config.toml
head_dim = 128
vocab_size = 2048
norm_place = "pre"
norm_eps = 1e-05
init_std_up = 0.0161
init_mimetic = 0.7
beta1 = 0.95
grad_clip = 0.5
batch_tokens = [16384, 32768, 65536]
MLP neurons of a small language model. Each row is named by its layer, matrix (up: input weights; down: output weights) and neuron, and shows model dimensions 112-207. Each number is 200 + 40 x the weight over its row's rms, rounded and kept within 0 to 999.
After each neuron's rows, "fires in" lists the words (lower case) most often at its 100 highest values on Wikipedia text that the model never trained on; "fires on" lists the tokens most often at its 100 highest values on Wikipedia text that the model never trained on.

L8.up492,185,255,232,194,279,191,202,199,222,207,183,178,219,204,155,156,266,234,185,251,214,231,228,174,185,209,190,264,173,266,153,213,252,230,203,307,158,161,165,194,171,181,184,271,154,195,274,175,198,191,200,195,106,199,170,217,140,107,301,232,221,203,230,206,222,199,188,144,245,255,236,155,169,204,215,129,162,140,205,186,194,188,196,223,200,146,195,261,151,278,252,171,206,203,180,194
L8.down492,180,238,193,197,226,197,195,197,203,188,199,180,171,170,153,161,160,89,168,235,196,202,198,169,191,239,241,137,223,207,150,189,139,169,229,201,237,120,250,118,230,194,193,152,173,202,183,197,206,249,178,159,209,199,269,186,237,212,203,197,224,155,170,97,290,163,194,229,143,207,210,178,205,193,133,187,243,259,193,188,130,225,189,201,225,243,230,191,129,244,266,262,244,224,185,226
fires in: "the", "pakistan", "state"
fires on: " the", "al", "an", "ur", " state", "w"

L3.up350,186,170,174,206,214,293,174,179,237,166,212,213,210,200,216,179,172,175,130,186,217,259,140,254,159,218,206,243,194,204,243,188,209,125,250,237,180,189,205,223,194,167,235,191,184,183,281,267,187,189,172,178,120,171,120,187,162,197,213,213,234,234,168,180,197,147,162,148,139,220,263,139,226,259,108,209,207,222,94,191,128,150,223,145,151,219,216,201,296,199,211,192,250,223,242,202
L3.down350,217,223,127,216,201,205,225,259,179,233,235,197,217,185,215,120,222,131,163,172,194,256,180,132,235,180,221,195,208,189,284,218,208,238,163,198,150,177,211,183,170,147,168,188,210,124,287,205,205,110,171,226,147,249,283,170,279,243,211,171,153,208,181,204,166,253,185,161,118,213,198,244,258,206,145,189,241,200,231,219,238,136,206,193,197,238,222,168,208,189,170,238,229,230,269,154
fires in: "june", "may", "october", "september", "november", "august"
fires on: " June", " May", " October", " September", " November", " August"

L4.up900,159,246,165,175,232,226,202,178,218,176,163,200,166,236,210,162,138,207,125,119,106,208,198,239,151,205,132,181,209,177,171,155,200,202,175,198,211,169,285,245,180,183,182,250,202,259,185,221,271,220,208,151,172,212,121,188,259,160,176,224,223,158,189,194,215,210,195,177,187,134,209,257,178,271,207,152,230,167,249,298,206,191,178,211,193,220,178,292,228,198,235,247,216,211,170,266
L4.down900,139,263,210,182,197,224,211,219,161,233,283,200,240,244,258,192,167,239,163,181,148,238,204,167,258,206,175,271,209,161,185,202,154,212,246,194,195,149,196,170,165,134,210,229,164,160,232,170,217,178,215,233,184,240,149,208,211,160,262,114,173,179,190,263,304,243,222,154,147,273,234,192,234,233,258,174,214,159,240,183,195,220,265,154,164,201,271,305,265,168,237,215,211,160,182,200
fires in: "party", "election", "league", "war", "2011", "cup"
fires on: " Party", " election", " League", " War", " 2011", " Cup"

L4.up80,264,214,229,143,165,260,230,233,205,186,185,158,183,174,243,170,228,191,101,207,203,203,160,132,126,213,257,291,260,181,220,213,117,228,257,162,200,179,168,190,188,151,223,273,273,181,243,234,166,242,255,197,204,199,191,223,232,216,165,204,266,113,209,205,177,272,191,268,212,246,174,140,208,156,167,245,211,218,152,150,205,235,207,204,271,179,154,204,236,181,168,257,186,235,157,217
L4.down80,213,158,157,262,189,197,184,204,181,190,176,215,238,237,252,235,245,175,269,198,135,142,186,202,243,185,146,235,178,182,141,158,182,235,201,154,214,243,156,268,188,196,143,220,242,188,183,212,206,180,183,244,269,206,224,278,258,188,141,311,258,196,166,153,242,247,246,189,175,188,202,228,188,192,236,239,244,230,249,258,201,155,232,151,206,196,193,236,225,188,202,118,190,234,145,230
fires in: "from", "more", "very", "diesel"
fires on: " from", "el", "rom", " more", " very"

L5.up707,170,144,185,243,134,208,286,165,235,217,268,191,245,235,140,189,192,183,155,238,167,163,178,235,117,245,211,208,208,229,169,193,108,269,147,254,221,222,217,196,196,278,234,116,261,185,158,213,182,279,237,242,185,239,240,211,230,177,225,276,172,177,215,175,196,240,217,182,226,153,213,190,238,179,180,154,250,233,179,166,203,212,191,252,183,197,175,215,165,282,233,161,137,235,186,217
L5.down707,271,253,173,283,225,212,161,207,177,241,219,148,216,172,173,178,84,189,129,163,217,165,187,148,247,172,237,207,133,224,150,211,238,156,194,164,270,236,195,221,256,200,152,175,180,206,190,156,251,197,201,226,209,205,174,201,337,252,225,191,140,212,146,177,218,212,197,171,215,255,133,207,168,172,224,184,264,212,202,182,160,173,217,192,246,241,202,218,170,237,193,184,144,138,198,115
fires in: "according", "after", "to", "as", "at"
fires on: "ing", "c", " to", "s", "d", " after"

L2.up645,231,205,117,190,231,276,170,198,181,207,183,201,170,153,213,179,229,169,117,212,202,227,218,198,183,234,245,272,233,194,190,176,259,232,217,196,197,199,185,118,210,170,246,236,258,197,128,181,203,131,135,160,142,228,200,103,141,177,241,148,143,236,164,207,195,184,168,124,226,261,196,186,192,179,206,217,208,225,170,214,191,174,238,155,249,166,179,206,188,188,175,210,212,191,224,192
L2.down645,212,208,223,150,203,197,205,223,194,180,232,149,277,109,269,287,239,167,291,218,165,157,216,191,140,216,230,155,164,197,141,211,128,229,171,193,186,251,134,183,178,203,185,276,223,176,243,217,147,114,160,120,188,178,134,170,251,264,191,218,179,144,232,188,207,193,268,165,156,186,175,232,193,202,184,119,250,199,165,225,170,212,180,219,191,149,203,307,244,218,158,217,215,198,210,236
fires in: "also", "well", "later", "previously"
fires on: " also", " well", "ly", " later", "ally", "self"

L2.up335,194,167,269,169,151,240,228,136,181,193,228,249,131,200,176,139,295,191,157,185,188,116,271,187,227,167,210,192,196,219,242,184,200,240,207,116,259,247,224,193,205,235,171,234,207,221,241,156,215,296,252,196,180,226,240,231,141,207,187,157,131,218,202,177,235,238,279,278,207,212,222,251,187,195,210,202,205,214,252,242,216,144,250,163,242,149,215,247,225,248,153,199,150,97,270,199
L2.down335,168,206,131,201,259,204,232,210,277,266,196,187,253,281,207,241,134,231,225,184,159,259,115,221,239,196,183,217,195,204,171,238,173,162,175,277,252,130,199,186,270,193,198,217,194,225,154,274,215,178,171,255,219,200,215,196,215,197,224,243,240,169,197,157,165,111,152,153,174,201,220,127,226,206,216,199,198,245,186,179,225,255,81,160,202,211,137,192,217,134,184,231,235,238,146,196
fires in: "of", "none", "district", "united", "college"
fires on: " of", "ne", " District", "town", " United", "t"

L5.up60,257,171,174,203,206,269,203,231,165,194,239,251,192,256,159,194,182,158,179,153,201,209,163,270,140,166,198,198,208,184,169,205,201,263,270,216,214,193,259,191,222,180,277,314,171,162,147,98,172,174,184,296,188,179,217,185,198,255,264,269,230,218,212,207,175,185,193,178,206,159,259,210,187,159,233,147,135,195,261,178,232,185,215,216,208,206,193,257,164,234,203,206,124,217,222,215
L5.down60,181,164,155,139,232,230,194,174,114,144,170,210,186,173,263,279,202,231,168,195,220,230,221,201,148,282,265,186,190,223,154,187,244,163,287,191,145,239,245,229,168,149,181,169,254,244,146,176,252,160,219,238,218,145,133,147,155,223,163,276,187,207,200,210,160,238,309,187,216,213,186,221,144,183,225,191,211,223,194,161,182,193,259,229,139,244,186,183,205,214,158,249,206,287,122,276
fires in: "with", "to", "administration", "as", "admiral"
fires on: " with", " to", " as", "ist", "min", "mi"

L12.up991,219,164,138,212,178,262,195,220,259,201,206,170,188,139,182,218,212,241,139,245,188,179,187,277,238,239,128,90,231,220,261,103,175,203,181,231,192,225,211,144,278,215,251,202,194,252,208,160,211,274,228,169,202,105,212,232,210,171,170,212,246,150,137,235,246,224,198,249,232,265,234,209,236,269,211,205,199,161,229,219,203,134,260,241,207,193,95,204,240,245,168,172,216,217,148,265
L12.down991,216,246,233,183,126,210,192,159,183,165,201,177,176,196,242,192,197,142,188,161,216,179,222,212,158,179,195,169,178,224,185,197,219,228,190,217,165,186,121,107,147,183,221,167,197,197,209,230,175,138,240,199,216,252,212,200,225,194,180,221,224,207,285,121,180,194,132,157,156,272,176,158,202,177,180,233,175,221,194,235,171,247,154,222,156,262,224,257,226,193,223,215,164,214,241,165
fires in: "to", "policy"
fires on: " to", "y", "s"

L9.up239,207,302,205,202,157,196,132,228,183,143,233,233,248,162,214,197,156,200,198,189,122,123,207,244,217,203,223,136,300,127,180,151,202,112,180,175,228,219,210,226,176,197,163,216,192,182,286,173,243,239,199,231,225,179,211,168,190,205,262,194,260,133,247,190,203,251,212,199,156,254,194,186,163,155,225,178,183,204,238,164,231,164,216,221,233,234,139,199,215,199,221,172,195,165,194,165
L9.down239,222,135,164,169,239,152,263,180,181,176,191,174,208,168,174,270,215,211,224,224,224,195,235,162,245,249,199,198,169,221,170,215,259,205,174,226,134,130,165,199,185,172,197,153,165,196,148,174,189,218,161,176,199,251,147,172,166,122,191,186,270,202,180,194,157,209,192,229,242,185,168,234,210,248,258,220,173,196,114,274,205,165,299,223,143,132,222,187,183,159,103,247,218,168,180,211
fires in: "as", "by", "for", "of", "in", "to"
fires on: " as", " by", " for", " of", " in", " to"